config.yaml
rope_base: 10000.0
qk_norm: false
attn_scale: 0.125
bias: "qkv"
init: "normal"
init_std_qkv: 0.0214
init_std_o: 0.0
lr: 0.00591
lr_mult_o: 3.0
lr_head: 0.00692
schedule: "wsd"
decay_fraction: 0.781
batch_tokens: 65536
steps: 4577
MLP neurons of a small language model. Each row is named by its layer, matrix (gate and up: input weights) and neuron, and shows model dimensions 298-393. Each number is 200 + 40 x the weight over its row's rms, rounded and kept within 0 to 999. A neuron's up and down rows have the sign that makes its largest values positive.
A block is one neuron, or neurons of one layer that tend to fire together. After each block is what it responds to, as a language model described it from the Wikipedia text at the highest values.

L5.gate119,235,243,175,156,203,214,281,225,221,220,186,213,179,160,210,155,153,228,172,252,63,196,101,164,175,178,252,208,196,214,195,166,174,243,193,166,138,185,192,144,228,170,222,188,158,117,148,217,213,124,220,226,143,166,256,152,231,219,195,213,177,264,241,165,205,172,152,211,273,212,213,212,184,211,228,243,202,224,183,197,195,241,261,240,224,235,227,272,229,231,220,190,190,221,251,260
L5.up119,313,215,246,200,226,194,174,199,204,166,282,238,292,180,233,276,150,239,157,292,173,222,180,172,191,215,186,174,176,209,185,172,192,206,135,229,181,223,250,169,185,175,290,172,196,184,147,164,244,258,159,183,174,195,300,155,170,218,202,260,170,275,194,226,217,165,172,152,231,151,259,217,197,199,231,255,177,210,203,227,201,107,210,196,221,213,133,213,231,210,125,147,238,169,232,285
L5.gate391,144,161,134,255,202,240,211,265,258,204,238,211,155,230,219,230,195,164,218,217,181,228,232,133,173,181,187,143,173,221,180,192,222,165,140,186,191,226,271,181,112,278,152,180,182,156,191,183,245,208,190,313,134,246,196,198,205,189,210,231,176,257,233,222,196,226,171,130,218,187,209,220,139,241,231,170,175,204,231,242,182,202,234,212,215,226,180,234,203,252,125,263,212,156,167,223
L5.up391,164,196,195,186,261,147,193,141,205,193,194,195,142,180,227,182,151,188,180,233,200,212,225,95,247,189,255,227,223,223,233,160,228,169,240,171,222,217,209,89,184,240,157,265,185,193,205,188,228,183,233,268,255,223,119,113,264,191,237,232,280,260,175,142,247,150,176,233,140,122,273,256,165,232,202,209,197,220,231,277,141,164,252,249,226,274,209,202,267,248,161,215,176,263,231,210
L5.gate690,243,173,208,282,170,192,208,194,209,214,199,244,188,201,238,244,209,189,188,153,195,178,167,154,285,219,216,178,196,220,239,203,204,209,166,204,214,166,224,146,202,160,268,211,161,146,190,171,227,186,242,143,162,186,233,249,234,268,148,198,173,166,225,178,201,210,213,214,176,221,217,220,256,193,237,185,204,243,233,233,154,238,222,199,219,234,248,240,154,155,196,203,244,181,184,138
L5.up690,239,203,190,203,199,210,173,230,137,248,165,178,236,230,256,226,287,232,257,119,225,195,146,180,267,163,205,150,202,160,187,197,147,221,157,229,192,194,210,193,170,212,270,229,162,242,181,186,167,151,200,145,218,264,249,164,247,266,104,190,197,202,208,192,142,127,162,178,198,201,248,239,273,229,170,181,250,203,186,172,242,224,229,119,224,214,159,202,171,173,226,243,194,214,267,198
L5.gate916,233,186,160,217,234,275,201,170,244,208,246,175,191,225,196,179,215,179,195,173,199,216,246,185,229,112,157,205,230,198,206,237,218,214,226,161,203,276,202,184,219,169,131,209,168,195,170,151,206,151,246,191,195,225,198,177,250,241,290,289,115,203,280,182,223,210,150,266,296,224,194,241,243,203,177,217,181,149,135,195,177,109,244,117,142,229,239,165,172,221,218,162,145,269,156,243
L5.up916,201,161,216,212,201,265,210,219,212,255,171,219,202,229,171,174,240,179,168,252,232,202,211,209,169,172,171,213,188,164,200,217,241,199,174,116,223,127,200,224,226,148,111,197,145,232,212,210,239,147,174,179,253,148,169,198,190,186,200,267,211,146,241,150,248,153,240,207,226,232,188,181,151,173,163,245,225,158,157,158,178,169,166,166,183,245,142,182,209,210,166,123,178,226,152,165
L5.gate1016,149,188,192,212,190,223,239,286,241,194,210,202,214,158,176,211,214,240,213,171,195,271,256,213,125,168,192,187,151,255,180,134,227,193,220,176,214,257,134,186,172,174,166,178,92,146,202,123,177,227,144,163,236,194,149,212,264,175,210,222,166,282,163,203,237,194,191,172,260,259,189,114,248,204,165,151,217,255,226,163,233,210,209,255,232,183,238,249,172,118,198,184,220,214,176,111
L5.up1016,133,123,206,247,160,163,151,183,232,216,228,183,236,148,222,191,191,196,190,224,216,202,173,295,157,281,164,176,228,176,280,203,183,187,137,182,199,211,173,172,180,170,130,220,105,109,268,242,219,202,172,175,131,218,164,173,260,256,158,249,217,165,150,230,173,261,230,189,184,251,214,154,201,152,142,191,228,212,227,189,242,281,229,287,170,245,170,243,155,182,269,204,72,185,254,142
L5.gate1037,160,244,186,218,187,276,195,255,204,245,256,235,250,201,183,165,181,247,166,269,233,171,183,207,158,192,246,152,150,163,224,179,193,204,228,189,205,213,210,188,228,186,163,231,207,214,166,206,175,196,205,224,212,202,253,172,237,240,231,155,200,225,189,120,123,164,154,227,170,234,262,179,235,183,241,247,176,191,99,135,231,169,208,169,311,222,194,237,249,245,183,240,188,163,240,257
L5.up1037,166,256,181,148,240,261,231,252,274,162,171,199,276,268,274,168,192,173,139,198,228,228,196,215,205,236,169,168,226,179,207,216,140,169,233,202,215,194,291,132,206,237,258,271,155,234,179,210,170,208,117,186,196,204,206,233,280,187,211,182,252,286,176,207,240,220,161,161,236,210,267,244,217,192,176,221,189,202,156,218,181,212,186,203,175,267,213,168,225,189,208,245,205,235,241,202
L5.gate1205,241,217,172,203,236,229,291,249,243,182,215,214,232,217,223,231,247,168,165,163,187,218,226,162,213,185,236,263,300,194,179,240,228,215,157,206,225,165,246,176,265,211,265,232,167,129,219,170,196,151,198,125,184,134,223,152,181,257,143,215,220,188,182,173,167,240,204,162,257,201,195,256,254,246,200,204,282,174,162,214,278,218,195,164,167,192,155,270,214,201,138,225,158,207,158,279
L5.up1205,249,268,203,174,224,180,231,281,250,210,140,177,205,248,199,198,217,133,273,289,191,148,156,161,198,191,191,176,254,181,164,111,233,235,222,131,168,170,239,186,173,184,155,202,161,226,141,190,226,214,182,189,168,119,225,191,191,192,150,164,206,227,197,192,196,259,214,210,176,190,203,222,156,256,232,176,146,228,214,181,204,161,269,228,163,201,179,223,135,214,119,202,193,128,192,176
L5.gate1210,245,198,206,147,260,259,230,122,135,227,228,222,188,195,218,235,274,161,197,272,115,250,150,179,199,198,192,191,250,155,127,177,196,166,254,182,244,254,224,250,198,164,264,234,160,196,194,160,212,80,235,243,155,198,167,202,185,284,185,222,191,204,229,160,173,142,213,199,155,216,210,170,226,210,145,199,263,166,200,216,79,188,244,178,152,194,206,202,172,253,144,225,173,192,166,200
L5.up1210,321,166,185,200,189,211,180,213,236,213,183,195,183,221,233,182,202,181,249,224,186,231,254,182,234,126,292,267,220,148,269,143,167,165,133,188,180,207,170,115,187,203,183,225,198,259,228,201,205,247,267,132,215,266,170,216,216,274,187,243,117,288,179,206,182,212,116,162,255,256,220,155,235,223,178,227,226,122,295,221,194,186,195,219,228,191,274,247,202,194,239,322,242,229,192,198
Responds to: Predictable name completions

L2.gate158,208,158,233,208,197,208,263,177,166,184,213,148,130,197,126,224,238,152,159,235,133,180,161,227,172,212,226,224,160,252,190,236,218,190,185,233,142,163,204,259,192,224,219,225,204,160,331,161,189,155,227,196,127,240,197,219,266,196,182,151,200,265,155,175,184,198,158,225,245,154,170,264,183,260,209,255,205,228,176,146,233,184,187,268,259,164,179,197,60,198,274,215,121,146,200,195
L2.up158,277,220,250,212,186,206,229,315,218,153,141,120,230,205,210,203,217,183,183,247,143,179,255,198,172,213,238,212,137,175,197,247,168,240,221,218,207,164,177,219,191,236,159,192,234,116,153,233,174,179,218,185,178,198,170,171,174,181,184,186,127,228,159,235,226,214,159,213,207,174,209,262,260,255,243,169,218,230,186,216,172,188,257,223,234,146,223,145,217,200,206,235,209,213,189,226
L2.gate230,208,275,166,160,108,177,136,174,177,227,177,161,139,182,207,151,205,232,242,282,226,210,225,208,219,193,234,222,216,231,225,244,142,219,142,271,180,239,174,230,113,280,221,181,117,193,297,260,213,203,217,243,195,226,173,245,222,182,205,142,227,171,213,201,74,248,265,190,186,114,214,196,141,193,274,221,213,254,204,132,218,209,194,184,203,208,246,209,136,292,183,115,201,247,194,282
L2.up230,176,192,244,143,192,149,186,240,201,252,240,150,178,183,233,134,162,160,200,148,215,138,209,209,255,266,236,263,242,229,231,177,246,185,232,299,247,218,223,91,170,223,216,223,206,190,235,214,251,189,199,234,226,155,157,180,212,151,185,209,190,225,212,235,103,181,204,164,184,180,238,225,166,189,200,178,168,188,269,186,146,197,245,183,233,267,236,283,156,204,169,197,200,151,130,290
L2.gate430,148,210,193,206,146,204,188,260,251,164,190,164,152,189,185,183,215,211,208,214,194,194,158,266,190,163,200,186,245,153,256,229,210,153,246,225,162,157,155,229,205,154,234,221,241,226,187,224,218,141,184,285,120,166,174,156,177,247,149,167,240,184,159,169,183,217,188,171,168,145,221,164,204,202,252,170,212,199,185,199,67,266,158,183,217,168,200,160,169,122,175,219,205,185,214,203
L2.up430,277,208,173,212,145,245,195,185,152,171,204,145,163,189,167,202,157,259,157,170,173,166,180,179,184,172,265,190,260,104,232,123,202,270,236,258,132,173,157,104,229,163,166,233,166,234,216,190,196,222,211,168,190,268,142,233,164,162,239,232,251,275,266,243,177,186,253,194,202,169,229,222,273,227,251,242,210,227,116,217,156,188,173,187,266,180,256,228,186,193,224,149,232,195,211,214
L2.gate443,253,210,133,214,207,173,185,173,149,217,201,223,273,196,219,147,212,255,176,192,182,131,198,171,231,203,242,228,192,160,222,283,209,197,256,225,165,198,121,172,191,164,241,174,234,202,160,189,164,152,183,181,189,187,227,158,286,206,216,229,186,197,193,197,267,213,174,162,213,217,278,242,177,291,316,213,117,207,175,242,265,262,206,227,169,188,223,246,188,260,216,198,173,146,158,217
L2.up443,206,105,231,260,113,218,185,213,226,203,222,172,171,207,240,211,228,235,186,222,229,187,158,220,182,169,221,141,225,208,224,189,216,243,183,236,300,200,189,222,187,153,208,187,203,215,257,218,195,182,269,220,181,147,174,185,111,216,209,246,184,129,186,209,203,201,261,178,237,262,223,222,292,202,190,206,217,96,202,165,215,261,245,181,213,113,134,206,287,195,173,206,259,235,242,299
L2.gate519,186,238,207,192,197,170,217,211,167,171,174,170,173,232,205,144,155,181,221,185,209,175,182,162,149,140,158,220,204,186,167,210,180,225,213,174,165,172,235,149,284,182,185,201,224,234,163,163,205,219,215,198,173,225,215,120,163,209,181,285,270,138,128,156,184,215,251,165,221,273,187,143,282,175,225,158,187,164,149,202,85,206,168,217,182,253,195,218,185,224,190,196,166,162,234,195
L2.up519,219,167,248,250,234,219,266,217,181,183,142,149,217,213,241,148,119,125,259,210,240,151,158,205,222,142,184,148,223,220,199,170,186,131,230,219,115,186,154,163,198,163,217,155,139,213,224,182,251,267,219,261,203,213,261,169,171,238,185,147,212,205,90,143,164,203,199,169,206,194,189,188,265,236,193,188,219,182,187,205,178,218,158,174,237,230,200,213,141,244,104,175,201,270,257,195
L2.gate750,233,222,168,166,203,192,147,231,231,197,146,219,182,210,193,177,216,238,160,189,162,281,205,196,214,165,147,191,205,132,174,196,147,225,210,200,155,134,181,176,191,216,220,165,198,237,174,192,244,204,216,211,165,226,267,242,211,191,219,122,195,157,182,186,206,253,243,249,90,246,177,180,207,223,211,271,199,186,249,118,189,283,204,197,164,180,162,183,181,206,172,129,207,288,200,170
L2.up750,261,193,142,190,168,205,184,261,215,190,210,193,186,144,252,238,137,191,176,186,199,237,171,204,126,182,269,199,224,167,182,170,217,183,223,181,151,201,222,163,280,228,190,285,182,222,225,229,226,164,185,184,139,191,185,255,149,192,188,177,171,234,191,226,159,167,203,262,186,228,200,213,227,159,184,205,185,252,224,204,156,185,204,274,208,261,238,259,173,224,195,204,174,248,287,124
L2.gate1016,286,201,153,207,222,216,197,242,267,221,214,196,177,208,201,214,201,225,187,221,234,209,177,171,139,175,208,258,139,149,139,205,170,142,230,184,216,189,219,190,268,138,168,180,191,192,218,245,207,181,245,223,235,214,220,144,124,270,260,113,120,149,108,233,211,154,231,249,250,189,133,136,201,162,281,137,183,230,190,166,181,178,228,210,203,223,232,141,169,255,168,135,272,107,237,186
L2.up1016,242,213,269,191,203,239,159,122,214,197,192,206,142,176,179,187,278,234,216,216,238,220,222,184,180,259,175,154,122,204,144,248,205,197,194,126,259,228,235,153,212,291,144,149,231,266,159,174,197,218,184,251,193,170,214,194,249,149,190,205,217,276,179,166,255,188,205,214,178,236,189,187,249,254,190,207,202,163,201,217,214,220,262,143,133,185,186,183,192,191,259,205,174,220,206,204
L2.gate1084,200,223,240,204,232,145,246,225,247,219,146,181,133,250,108,173,226,207,245,240,288,176,221,203,140,217,227,168,227,243,194,156,192,163,122,102,191,224,224,199,207,207,218,205,215,242,207,188,200,144,217,211,186,142,131,207,249,150,233,148,245,240,223,193,227,195,200,213,216,151,257,211,230,204,178,229,215,191,147,169,209,243,152,152,133,160,180,166,170,228,170,184,124,169,303,184
L2.up1084,174,173,189,160,259,224,192,237,220,157,149,145,214,188,224,216,256,146,191,243,245,193,249,191,142,187,322,285,217,223,130,220,225,183,213,223,224,147,209,236,186,176,150,222,152,189,258,194,176,269,215,246,212,193,207,221,201,144,204,140,131,245,161,230,198,186,210,204,192,245,151,221,288,244,188,180,182,315,157,243,195,305,287,213,300,209,137,269,166,222,169,206,204,201,215,233
Responds to: Capitalized word-start fragments

L5.gate215,237,244,195,210,157,205,287,172,194,145,141,150,163,215,165,213,212,195,202,170,236,216,206,178,181,188,204,199,141,232,156,113,127,196,225,176,219,168,177,190,249,141,215,360,186,158,198,230,247,172,192,188,225,142,162,213,312,263,158,201,217,159,255,235,254,176,57,154,120,205,275,154,250,166,194,221,304,257,205,120,196,221,209,139,179,206,193,199,272,229,292,261,200,235,195,207
L5.up215,216,183,245,235,240,180,190,135,170,203,264,175,156,272,186,160,206,141,190,188,193,177,188,250,133,198,216,248,272,212,329,135,218,164,134,216,178,203,189,245,193,176,202,291,211,139,114,174,206,250,224,176,167,117,188,179,206,185,196,213,148,203,230,191,156,166,203,232,222,272,211,152,216,215,229,173,168,144,257,214,209,213,257,151,214,232,106,186,204,175,171,271,91,108,211,237
L5.gate276,143,200,167,178,171,188,197,208,231,162,183,184,148,259,146,251,163,177,219,204,190,204,201,237,180,200,198,187,223,244,233,186,188,212,203,185,245,184,201,173,130,230,167,181,225,216,176,204,266,210,222,217,185,249,185,251,217,151,178,210,164,244,198,247,102,139,151,214,232,221,211,183,220,255,276,132,215,156,159,115,242,214,184,229,173,227,217,108,244,237,227,296,203,208,166,197
L5.up276,186,173,160,169,222,167,164,186,223,238,218,220,156,244,227,157,181,195,230,241,241,153,185,236,250,231,201,210,158,211,282,204,253,247,242,195,164,233,230,229,148,192,193,247,236,252,220,221,171,126,179,217,270,206,252,243,189,257,190,143,204,224,190,179,140,218,167,210,278,267,163,264,251,169,199,173,176,166,172,182,217,181,157,177,130,238,225,154,247,179,221,193,182,178,187,183
L5.gate500,236,252,172,171,172,188,234,140,216,199,178,211,199,169,75,163,268,194,217,228,180,226,202,131,231,234,249,242,265,148,190,160,174,174,271,243,273,228,194,199,174,200,243,278,211,154,181,249,176,187,245,268,210,157,234,239,193,193,168,140,199,145,226,232,198,252,178,263,208,273,207,226,151,230,220,166,243,220,217,247,158,290,166,129,144,115,128,254,162,146,212,232,192,259,181,218
L5.up500,251,198,178,218,197,170,172,219,220,193,242,178,225,215,210,219,190,154,223,213,266,235,261,226,179,270,179,237,245,197,275,191,166,225,222,233,226,218,142,157,219,173,163,187,201,125,190,147,129,175,241,225,161,168,270,167,115,154,225,124,236,216,187,216,195,193,241,210,205,243,187,193,194,286,216,208,274,243,159,152,161,241,205,149,286,187,119,207,237,163,253,138,238,336,155,253
L5.gate516,132,227,193,235,152,226,215,189,319,217,207,229,197,192,153,196,184,133,228,170,195,104,208,137,184,227,192,177,260,225,199,203,224,246,190,208,157,244,184,204,160,229,134,154,230,209,210,146,176,138,172,145,147,208,274,231,221,195,183,137,143,194,186,283,125,224,164,179,201,163,170,209,289,269,133,242,191,241,216,205,199,239,227,111,209,205,147,233,215,256,210,172,237,191,167,185
L5.up516,295,211,244,242,226,182,192,150,196,232,214,287,222,217,201,198,231,170,235,156,209,146,243,178,212,199,237,246,253,186,233,171,210,199,238,242,229,132,211,265,249,176,176,229,204,209,199,162,182,204,187,207,209,219,172,259,286,207,152,212,195,170,213,223,145,230,190,173,246,177,207,219,232,214,185,158,244,235,247,244,246,208,229,201,157,229,134,275,266,241,176,192,173,182,220,144
L5.gate692,127,203,277,230,250,234,290,235,157,172,195,214,209,209,210,171,193,229,181,292,161,228,229,216,160,279,215,185,155,197,206,188,228,156,249,229,239,181,204,252,160,211,212,243,227,167,242,234,201,173,197,155,204,225,188,141,191,186,198,103,188,213,198,222,183,166,233,294,129,143,139,201,287,135,223,224,215,231,162,200,138,131,143,169,218,135,145,181,202,199,285,216,206,157,226,218
L5.up692,209,256,247,213,203,249,231,200,199,251,174,257,217,242,152,222,204,259,164,215,282,176,170,200,233,269,285,303,237,207,187,181,205,213,228,181,171,153,208,213,147,189,234,217,181,243,209,191,202,244,203,305,226,95,230,220,176,209,133,130,116,185,254,206,221,198,267,296,145,259,154,255,159,156,204,197,253,223,168,162,180,208,189,179,239,117,117,242,219,149,184,268,147,154,180,176
L5.gate882,171,168,219,224,167,172,196,262,244,174,205,219,141,151,173,227,189,191,128,220,222,158,176,193,204,244,188,269,224,119,216,180,224,222,208,123,203,155,168,217,196,159,227,281,149,250,179,175,203,258,223,218,204,151,202,208,273,178,194,238,286,183,110,189,268,237,208,229,198,199,202,258,230,228,203,119,150,233,212,297,232,202,194,141,189,200,156,247,145,233,212,178,188,197,233,226
L5.up882,151,189,193,174,182,175,146,188,140,272,183,115,199,185,250,256,253,184,213,274,175,257,179,175,230,210,150,183,165,240,157,223,257,173,103,267,189,240,186,161,270,217,184,184,170,197,237,227,195,232,123,226,189,174,221,211,235,167,184,198,203,210,257,189,223,210,241,197,228,213,208,213,153,206,169,161,151,188,165,247,153,179,191,200,234,240,134,191,168,190,234,162,228,113,234,119
L5.gate912,220,228,253,233,220,177,225,214,255,248,212,154,207,151,201,246,213,253,184,225,172,241,186,205,222,166,233,231,222,235,163,223,126,127,244,302,160,172,203,133,222,136,278,116,188,134,189,120,117,168,192,229,201,140,134,132,160,214,160,173,174,178,243,204,151,142,127,257,209,226,188,215,222,217,186,180,230,188,199,251,174,192,180,223,204,149,252,203,264,204,177,146,185,217,211,192
L5.up912,187,154,252,206,196,172,185,190,242,196,262,145,161,172,170,278,325,213,172,184,158,265,156,185,204,190,285,155,248,161,175,199,167,145,198,262,164,216,93,161,154,145,207,191,228,244,223,320,191,199,157,221,175,214,210,185,193,179,107,182,196,165,233,136,262,105,170,158,163,215,197,221,256,189,141,199,177,212,182,269,229,196,201,130,197,128,250,199,143,145,213,207,172,213,166,167
L5.gate920,236,153,271,199,192,209,219,157,179,177,196,247,91,214,211,290,222,153,202,220,188,216,211,218,237,225,279,208,161,140,197,201,143,200,264,137,209,176,241,114,183,214,148,188,204,233,173,139,187,197,257,141,217,115,243,180,231,224,211,137,190,144,226,270,247,184,173,235,155,181,204,240,267,209,182,186,174,162,154,192,200,161,217,199,194,230,113,211,158,183,250,177,177,208,197,208
L5.up920,191,175,218,111,206,298,214,190,290,188,148,256,178,128,172,194,168,106,199,304,142,155,153,230,191,167,258,231,183,203,217,195,178,230,210,135,225,198,269,169,244,158,165,138,203,206,199,188,182,172,264,162,197,182,217,209,264,180,250,203,218,119,159,198,225,227,216,264,180,224,163,256,204,194,195,161,165,195,224,178,219,234,228,225,224,199,147,227,258,152,290,240,224,164,137,166
Responds to: Person nouns like man, boy

L2.gate67,164,220,150,180,166,137,249,218,143,221,280,210,183,234,215,153,252,134,247,220,149,176,215,169,201,108,226,164,188,224,152,212,263,215,178,245,205,251,253,169,156,215,216,254,229,196,189,183,174,210,239,238,139,146,195,216,224,194,151,238,263,228,151,161,266,132,164,148,226,197,169,107,184,134,258,266,154,220,142,191,179,201,190,173,250,209,178,128,250,153,209,155,211,232,247,148
L2.up67,214,181,156,225,182,191,274,195,220,235,255,197,249,235,247,183,219,189,196,165,190,218,151,103,211,168,212,175,134,196,162,228,255,191,208,223,174,239,251,196,161,196,217,267,192,239,221,247,221,201,217,230,157,151,182,235,186,126,129,236,217,210,201,183,276,187,252,129,224,198,177,131,75,156,230,131,219,210,181,257,174,207,187,148,254,221,236,94,182,209,150,184,161,239,249,183
L2.gate82,309,201,207,224,289,218,190,261,197,230,190,191,168,198,231,214,252,230,216,175,205,154,167,234,291,248,246,135,168,204,144,160,243,191,245,124,195,222,183,206,198,159,271,182,200,202,200,198,143,227,233,193,192,123,159,184,95,180,197,239,255,137,196,176,185,218,252,188,186,159,226,208,205,223,231,213,184,208,132,255,197,211,255,168,240,180,195,208,202,189,205,203,139,189,190,196
L2.up82,239,179,203,226,150,220,217,285,259,198,238,147,262,243,178,260,258,149,182,167,122,178,215,205,265,164,235,147,196,181,190,206,204,235,203,205,229,204,227,195,203,191,167,166,176,242,181,214,195,221,145,224,209,129,165,157,199,217,185,168,226,132,235,179,250,215,146,176,182,179,202,219,205,173,225,132,212,119,143,242,147,212,324,176,213,232,254,259,244,190,192,212,176,250,198,216
L2.gate208,249,157,197,259,190,228,210,206,252,257,228,250,240,178,225,183,227,206,174,214,206,186,251,223,311,178,192,151,188,174,201,166,212,233,205,124,155,241,179,164,169,136,182,137,222,251,201,185,194,222,260,241,140,221,151,167,176,221,204,156,151,199,232,265,211,154,188,118,178,165,199,193,172,218,197,216,132,190,212,201,138,199,181,208,233,241,201,257,225,188,126,259,254,201,214,257
L2.up208,279,159,240,147,171,210,210,181,242,244,221,142,152,176,236,244,276,185,190,189,221,228,293,196,239,193,153,229,200,214,128,165,244,196,137,189,189,155,254,238,212,206,282,233,224,226,203,257,172,209,187,224,248,32,184,209,103,193,146,220,209,195,210,170,167,214,160,196,117,185,220,148,264,109,219,208,230,197,231,223,124,218,221,198,161,218,255,216,241,202,212,178,142,213,167,269
L2.gate266,202,161,290,205,255,222,256,191,183,283,208,106,198,246,216,222,232,218,247,211,139,245,175,247,172,226,226,192,208,266,203,187,168,142,164,210,128,171,192,299,283,205,295,236,142,263,224,190,207,259,262,235,170,252,177,186,211,132,221,148,211,197,157,211,186,179,170,158,247,226,231,209,136,155,245,135,206,196,284,232,131,194,253,187,231,200,204,162,200,217,170,213,144,198,179,251
L2.up266,141,230,257,264,139,251,275,169,179,89,244,249,166,251,149,248,184,240,140,258,228,178,154,157,178,206,229,154,211,140,272,171,158,236,171,109,220,141,143,170,179,153,211,185,201,208,163,170,172,218,247,187,210,173,205,200,218,196,252,139,285,250,231,136,243,215,169,188,133,224,292,141,206,169,248,163,216,213,220,265,178,177,206,191,175,246,160,198,246,267,153,181,269,141,243,245
L2.gate303,202,220,282,180,180,269,224,168,208,235,223,231,215,219,221,154,226,201,236,120,193,235,251,149,263,288,182,245,192,172,161,197,280,291,259,208,172,184,211,221,198,148,216,186,193,238,183,171,207,196,181,227,206,180,203,175,86,181,141,175,109,169,172,200,221,188,219,218,177,160,224,219,193,186,202,215,191,261,150,224,208,233,159,96,194,227,211,163,247,209,221,258,189,161,217,214
L2.up303,240,247,209,185,258,226,191,275,250,159,213,185,205,211,194,223,229,185,210,208,209,201,169,225,153,234,260,199,169,202,223,203,186,183,203,119,186,212,222,196,173,178,245,170,201,219,208,130,158,238,103,213,177,253,262,126,152,202,179,109,188,220,165,123,193,238,211,228,157,201,209,158,234,208,129,245,159,223,118,165,205,170,110,228,183,208,136,259,193,219,231,176,239,282,247,238
L2.gate568,209,210,119,237,154,260,190,253,183,204,254,228,165,236,191,141,198,125,189,179,86,184,227,146,233,239,224,203,209,161,129,192,161,209,136,163,178,297,209,203,220,263,235,166,159,274,143,244,178,191,223,215,223,156,219,205,146,160,152,205,146,222,204,230,227,266,204,201,230,226,237,200,211,261,219,203,125,160,202,169,193,231,119,251,174,220,215,193,201,208,216,179,235,199,216,241
L2.up568,258,171,196,221,210,233,248,240,229,142,188,215,181,190,192,205,146,243,203,157,169,193,201,197,205,224,145,177,175,222,123,220,226,214,244,198,182,145,223,180,234,202,171,201,148,206,182,209,161,199,250,201,202,131,195,137,227,185,182,154,134,237,214,261,174,159,206,251,179,190,180,242,196,188,252,223,222,168,192,138,206,145,249,301,183,164,218,252,196,214,216,200,193,206,183,206
L2.gate781,216,265,170,248,226,222,208,251,180,220,258,165,162,155,188,270,146,183,204,191,153,224,183,113,181,192,142,217,143,90,150,171,215,158,222,170,162,170,158,272,197,108,196,214,156,143,207,124,194,209,212,209,300,255,158,150,190,257,164,198,199,191,246,246,191,196,134,198,277,124,181,167,181,284,299,174,255,115,192,191,192,116,205,214,200,204,224,235,227,244,149,142,218,206,247,155
L2.up781,191,196,187,231,190,154,263,229,191,172,273,240,93,193,171,172,205,146,187,258,234,209,177,144,276,228,280,199,169,216,243,155,204,175,223,180,231,194,201,245,194,240,232,174,265,235,163,236,119,184,262,95,165,182,234,169,230,219,266,234,284,273,209,189,220,229,218,126,244,252,206,245,230,265,187,184,175,159,260,194,195,244,199,227,195,212,248,248,169,229,243,255,217,254,196,186
L2.gate1108,205,169,203,218,195,217,115,130,216,258,206,211,205,214,152,195,215,192,187,190,169,136,200,186,208,207,152,167,222,199,211,182,157,237,194,173,199,64,173,245,230,213,203,174,217,156,141,246,200,230,211,152,209,199,269,161,196,296,218,171,111,225,236,200,191,230,143,203,204,212,223,196,273,173,195,170,169,167,245,222,138,171,222,269,173,205,176,150,174,240,240,210,186,220,203,277
L2.up1108,179,146,178,237,294,234,185,149,237,246,184,138,138,213,215,200,238,241,206,209,180,230,270,195,265,271,263,172,252,264,193,204,190,212,226,133,224,206,205,235,204,150,225,259,162,182,215,193,249,199,230,200,227,223,257,188,220,221,165,155,206,226,213,221,180,180,120,263,216,234,234,216,127,171,234,212,225,118,208,137,152,217,227,150,211,205,196,181,173,138,216,214,241,218,196,223
Responds to: Acronym final letters